Weights of a small transformer language model.
Size: 15 layers, MLP 1536 SwiGLU.
Architecture: RMSNorm after each block, no biases in attention or MLP, untied embeddings.
Training: a variant of Muon for these matrices, 4162 steps.
MLP neurons of a small language model. Each row is named by its layer, matrix (gate and up: input weights) and neuron, and shows model dimensions 320-575. Each number is 128 + 24 x the weight over its row's rms, rounded and kept within 0 to 255. Numbers have three digits each. A neuron's up and down rows have the sign that makes its largest values positive.
After each neuron's rows, "fires after" lists the tokens most often just before its 100 highest values on Wikipedia text that the model never trained on; "fires on" lists the tokens most often at its 100 highest values on Wikipedia text that the model never trained on. A number after a token or word is its count.

L2.gate1464:089099050084130122124122148113156145122163099115132138151085139095159136111142119129112146107104164187105128122112109134108121150133131181110143141160121118122139153118087112148061103085194159117169167181108130153133141137143092134083121155092094112147131115123116119095104098193125179126134100125131140137099121103080103084147127121109154141133127166123122100092124124144098134131130114117114148121097144124139130123147140124067120126168170134135114148148103134120112113125112123107082124096127138147133085075114123137136170153163094089149172136147129120105162106151069154121143130125136111142147137165139120114157129102115133148090114079104137126136113128139123144128130122080124147101127138121102102133132144149148121122126194126172195125135147153103122113162170098
L2.up1464:128109068095141150078139120115170103095179146079120132122100123104139149163152100132091129119101134159081159132122136152141118140158126149096151126079160144154167150116086138107139088120123157105174148169071125086108097158162095139154108117101172148067130099127124138127135149162130146129166100105142108144111117133115138101133114133111140159125114122119161135112120092109107138129137098123134169147141153097133132119165171109136101126122115115117140142123136099144123163139134124133114127119137113107171115120104141136152112159157116124146122126145156095112152154130144156124139115117110137036123145128172143109103097113121116098118133121118136121096143152142139119143129099110210146169099137096082133152103122168132123132118139137125104121094163129138141123128144164
fires after: "1" 29, "0" 11, "6" 10, "8" 10, "3" 6, "9" 6
fires on: "4" 76, " March" 9, " confirmed" 4

L7.gate434:103077138142139138146146131117098144110138177126139080089097144129124110158120139142163091121100133157156148146119118135129108151089083144124094144090130124133125128120115141147119119140137172137143109094091144150111130119150109119086138144092110125129115092161098137152132129124127146112161126119118134132093101156163147140085123137176107175105143160144088157101096136177153131126124102130164123146162125130129115154127144087116141143156110112121136145122138156109122104123095114097119164137158140153118145161102121115067123149116102118130153101127175161090103121128067111131083155123104100134068103139123059119132126098132104186085128166126137097158121113113132105133110143134082135122134129164138109096116117145145199109143133102111121162144152150094151146081140169
L7.up434:127108116142134125106162106181106137134116132127127134095135164119127128115169114106178137130117145145117087131152124175127098134115129080107146137189157134159142162111135085122133093117148163125122102118125137103151123093125122151066120124157153128151177143147137098106132135153126128097159124135099125123137104113156147135115105091095119154153132131127138111141154143162130133098093127116108126084118134118147152132113134088107115171106118139120118104110116130117094154126133145158126115123124154147142116163086121177127151133133124144126111108073177121102130121125111116119167158145155119121105104152129137118123090093160146138113106139148153146104092101108116171145132140150109131110156145127121125142115094130123157119124118138079173122073175121125113139148148098
fires after: " " 46, " Ar" 6, " RUS" 6, " March" 5, " U" 5, " his" 5
fires on: "1" 34, "2" 13, "6" 8, " Ek" 6, " " 5, "ge" 4

L5.gate577:123118160105151117140150107102150124144120169110148143120133088102149143138098118135115126159156133123130094139123147157125093143162095103141096161144093103122097137087131128087142135074127096083120148105091155134067125117165141110108123161128141133137102131120112152086171115132123112054170165132111133158122137078142113107119117138136136109148106145132141132069104163115105152107114140132088146125140123141130101116119103105158113150108115120113116133171174147139115128130076115109149162129162127100099136079135145119142151135141102146107115108158117125128079124119135091161122157171132135127137134125156139117180130129080125152110144177143078122162127127165101137133096108144137106160137160145129147146152168094123136168114136134104156144130085102157182128145104074
L5.up577:123125166090184132166155118197147109113118123130137111107132130143120188168111166142118125129159140101155092121155150121128124126112116130147136133145144119075112113138123137120163104089134116124138124115101135160120142125129105108130174154126132162139107108143121124116114141099154075123148146146119131172106117121194160116098098111122117133100083115129114119113127093144118165090109125121157110066155118138106163155089165104096107145102158120097071124150114156115152136113139137109121140122112138130147122100120123111118120156119127139109134141135114133119130150127149142131173182176125104104173139095133148137155111135114113114148085120189117141132110129084147175115165080194113120147171150116120157158138118138104131110122160141114112134104133076146115119112149097
fires after: " " 85, " Mon" 5
fires on: "2" 71, " |\n" 10, "ast" 5

L10.gate213:087125120149129122182138098090143134135165149139141148116112129160184139123179141116143170114154111184141135087177128087154119092096096142150171153116130121105100138118125133122149125155131130139122178128124161142110165173127112113138138151098124140168078146143109120118145098133070156122133144125100123160128096129148103099149126128135116166111153186145172159101124114126154135115126129124104111120171137090086154138107117151106123108135109143166134125135160137120150113185118110138116127112119129125129139183152132103154139154124104155101142110121110145139111105112109131152117174130140084086121130129069090157112118151176157190110168124161103143118119156105154161092117147143112151124097128141147132124135102096159144156113139185161129142128123135129168150096141129
L10.up213:131116103167174129158161137133127130128135140134184158158126110166172130129138125096113151090172094134122137108166141137141120121118121074114166135136131071092079116102169157135158149149099105103118144132113142116134179112134114167153119163076095138125078119159116121118158102142069125137104137182141144141102111141124125111163116149134141093071130149144138170135135104087162123126168124108124149086119149097084114147064101136105135170180144102117117123108153102133163153132181146132127116136160130107146104145135103155126122133121132172080152122132137101131115095096121146150155144112148120099125149122090094136083135137164136178126130131157140124171139139091136125141125111100096152145118168152107150128143094116131167159142129207103140139120102125125114137119136131
fires after: "2" 43, "1" 36, " " 19
fires on: "7" 15, "2" 14, "5" 14, "8" 11, "6" 11, "1" 10

L2.gate914:170122117161107025161144099149114087151170109146110100125150148111103148153131131096123153139128112131115154140096096122139121133152156117120125110152132109135128124131168145127101114115140125142119085136136067113129152166134117076140133136169110137144133112159148123113131122187122128150131145119137140150121110093141159142133103127119125140141135138141101101115209092105132147158119107106092091105136140062153145102126178121136094128118126136106122112141119111117175130157134137183127127134089122113152073133116143115125111096113120128134103099135118128088110126115091084165129108143131115102101137144108152125140130141132121116169140168126147139125143131141133135139120139121111147060118127168121123121099123115063129080151131082160078135151108122099152119187097109
L2.up914:139157154158130133138166127145110128141145101153089106090132144134162130128141146103118168148124130129119141163128116135134119146133132104111128119132138078154093108120138079142129137133185082170125102157125152129129147149102129092152092122169146108127149134162095144160082142100110087135117135180124106125149109100097188084137136156121107117121125177109124131126176125119120143089156122126129103132167128098103106146130153107138110118151113151123146152160110114113173124143126100208137141161110138106159113144135111068133100114099131136149115161129134137129107122140100149127092119114076154098110120130146142156116127087082153124165099147115129105167129094124132123119119108082125109116136116059164124143085099136051130104172139117131005077127119118117169125108127148
fires after: "\n" 49, ")\n" 13, " |\n" 12, "," 11, "-" 5
fires on: "-" 64, "|" 12, " while" 9, " •" 5

L5.gate184:128159125136144171106165120148157144128085145114123168138136131114111113184141125074080125120179111149143111151119114159129128113133149104149130089110124123187097161113083122151165110154107146138129110175158118144122137123138131058158103123167177098139126137128146150093183141097108141129104130150115123144119163118180131124185153036113104100126145114133128089089186099127100146151143100127144090132135138141178150150130190120147091145145116127160113111132123143132157132136113101116146124113128101132127084074106131112112107111122144164122156147142178107087143123114115121118112092172122163153128136161156168131165130138106129130116133137119136165109139110174142114098094168124151107128103122107084150120131158119102145117123073115154104101166136143137102147123139163
L5.up184:150151124141129121129118104111139108084118118121186130111094150095118123138138099096139094114169106155097131132140116131105096173158169166138130143141121135143105117100101117112156122109103110146098102126154158089078142169113122099124145096156143123097127152151134121119143114101111098103102123095121131145137151136150124139143163088140148114111176141119144126113087124111120110088127113102100115139138154115138078097145185127115058082112122101144124132134096157132135096119143132171124129121160094095137095158126128098113120117134112139133156108114107153132105145122132151089098083139163168117172141114172145102100141102098136104158105080084104136129138053145163127099096159130134140116076088115081118140129111180151130124133113116143104094162133130108115135094101145
fires after: "\n" 43, ")\n" 13, " |\n" 7, ":" 4, " UTC" 4
fires on: "-" 67, "|" 12, " UTC" 5

L5.gate218:126118141142135115130181164113117150125130115147115122153130129112079114091131141117133126141162171097084182129144193114161109105076116110111099166137131131107184132122122080156102178119146162095108100162111154134100138134161110160131117130189143122104149121136077115171155136164107144121102100164119112136124136172094160130128142155122117166145125132147116109127095133137120135123150157175115128123138165124119124142175173180125106147108134135159143131076076106125092133133152111104130071105138096105109141150154154117151087135125128158129112100160091112130116128134120132108142100063135137129127115167104119171131133173141067112145103108106096110115175157100147138129149146127111159126150137155112150154126141144158129173146103105095144102147145169133172144096088131
L5.up218:132125162137128066112162100102135115134133086103136139194135133128142092154129138092141118097199105082107093130133109127094161124107159107127094113136096131099135114132161136080131152103135154123112108095138131146203115140128134126125135138130088111196095138089111146129101128100130145178099144099152120082164128135148110151123074146174097141114123079095135176151107121162109134126155103096129140153129096091191119114076124141136124122162104133089158116105123154139121119113137176119120122107086137093152189159103108100121123173147107095101118129088109079201088138187160133124110138132122115108121127139174173102137140162166124123135161085142119140153125144116088131110133149144115111171149123133165155137140096148149125095111095121119101116131137120171095142118131083
fires after: " |" 75, ";" 6, " " 4, "," 4
fires on: " " 80

L7.gate390:094178168138108137140126132149167143135087153128154154111152074126140116110098091082134136177136137127139122100132100117103127138156143154094096112077126158145106162104137139119125138110124120113124125143092101148111183127126128127157152057080123159152103135139124092102121149194155105111116085124108137122164134130129115109126115091098081139136120171126167096112109109133128125147126110128108124105119145137080144099113148125114125122123108155125170162172138142128112141175090096164168092126121140153140116163099149125165190102142155114126143110121122108118140155083098115063120118113078139174124130110137118155129106088137135131134146113124154136152148102141084151106107138107120125108114117136146080081166131128137176167103157112173112165099147131131128111165128140
L7.up390:141142146136121121099121147100145121124165132155121137113156108120151108105127145167157149103107129136116143171116103186124129135109162097139131120135118148126119081153124167114138123088111139150124118080131169138145075115144084106136132120123103130131123099118087092132120159085093166135100147085095130167139110118153154120172173136118101156117101099103117127139120151104078084097116101102118125122108157105078125136122107156098118157153119126129129121132111138142155100074162114119094129198159122105155092083104121099120089128166151112165146140113132081164115180147096136114109143109130119079154196146171151125135159113131134121143114143133109106118106106092120126148141107122118111135156142136099144157116105153151073096168129111128166084142124088106092127085073172
fires after: "1" 19, "8" 11, "6" 10, "0" 10, "5" 8, "3" 8
fires on: "5" 19, "0" 13, "8" 9, "1" 9, "3" 7, " P" 7

L2.gate912:165117170093126121138180141133141128154133140110108130107092138180124117117167116143151153159120104153100126161171164131113104122118115122109169103140140138140150161160088130136083133145129118168094142105150190126105110135158119136177133103140093088142126143136116123116128099133172155113129076147129080169144165081116165169091115073116140136119113117135168100153121112110124150143165148139057168112132094148144134163111110163149145155129123116117127136139152155074106148155110177111151116109094111132098125110109124144111142155126121116113084136168058099093142162143099128176109116128129117065142123105137115124131131125122137147140188146141109138116138073140129147113166111124176144099163165125127134116140124156117079122120123112119118118112137122118140171103158115
L2.up912:091134130178131099128155133150151108174089117111110172072152154151155116138177163128128105115149173127132083140119130145079149115149189112112111117145131157105151125116160143125116119086120122203142150125184128130141097118117127160119132171120125112156125157115127139157139111110114140128136138105118100111148146152108159140126116048125075162105147149161137151136103105146162130135182115117112093136156113087158143199128128136139112124153147118125114135106102104120112121121126115131113127144146125145084175144117126136120121140144156143112107134127129130110122178145098109094133077126116134099152107100197110117098103079143136145096157130112131113141084068115120093079142123120169102107158124081123124102133111144106133152144132134124125130137096153111140133142113103
fires after: " |" 31, " the" 21, "," 9, " a" 5
fires on: " −" 32, " main" 5, " digital" 5, " lead" 4, " Supporting" 4

L10.gate1224:110141120139124106135123141130143138080114149137133145154095140142151124133118098102090184162070136131095158134152107128122130090100175129099098148116149165109140101113127117128115100162112138164134158128134102094172115091140127126094149088109137154103103140137134156150112089133127092134159124139118149125094141164151110091162118130129111074102114145100110137163114112174100118128119103107180105149174127144114156161111100131143120155150129110126095187138155122097096103124165166123140121107171122107128092113048133106132161165152147136088103154099123111123136145163110125163148096163163096169116128127128107108132136133116100112107131197149172123131133130152114131142127108138094142134127179114113142136091147126096134171139143171088136110106132127118112143124172199
L10.up1224:101151118113157086096158070128128124127150140124104122164144125130111105126108102137140129175080107102089124140138133135143111126122140124138126156105157152140200156065137105136087068108121158152110129108137152137112098116102117103108114113063174133119123131169127114146090138127152104096132120145124111149143149151122108095125118107134130107143106093082140120172096147138113093141122117155161157174163113123126172131096119123069137132108128118127123197127168111130101174142124154109137108110141119121129099093096179108144133092117112126112114155117089134111113131104110111144086139113151150138067138123094108124122151106120151151141116086140127111080121151142133131124159092065163145111128120117103115131098145134121153099090111103127152148095164110094162152163163166
fires after: "9" 27, "8" 17, "1" 11, "0" 7, "7" 6, "4" 6
fires on: "4" 21, "0" 15, "1" 10, "8" 9, "6" 7, "2" 7

L2.gate1026:146105156095129138131159113108149119175143100129137142177127110114099083172124079136115143076110096133130125144100138124103139162107079144101111138129111128148118128127126140112109107129133132147131155141120160113087124160145109110089139095109136115130167130082110151141157180150134106112189100076086093148152150113112105100166164133115124125119160109122102138075158110154149096162155117067118121139143140132100143126128063126091121169145122138135148131157163116125132151152129129158139085119171160098130170167128106138159107112108131128115113140118137152140101126168110152136110127137162131179135132109119116110166122122133147087121122093127114096098125126145168111124112083114135138156124088114129127171097129118137154136143132155108177142104106130133138109129154123
L2.up1026:183138104120159135139108097121093113124175175151121127159136093117103091163125107157102111134120121164136138160134125109141144107134135132104111143059110147149079153124092105126131133134088112161145111133116164148111120153147091100118124144143141156144129102094157126114162125183114069108119107064089143121137149152115116120118161129074112121120118110101159121026139111154127106134133107111089060097130122107111119137099167108130128120128141146124108099117157117100136146130122122127154125126146105145108153159082113134159164130085108110109162120127113132114135124124125164127105114124116110126093153067163134135135123137090134179127157120109099091096157110125123116156097103134127132130125118138122090150116139148177115115067171125138128127105090089149148121116152117
fires after: "2" 38, "1" 21, " " 11, "3" 5
fires on: "8" 53, "6" 13, "9" 10, "4" 6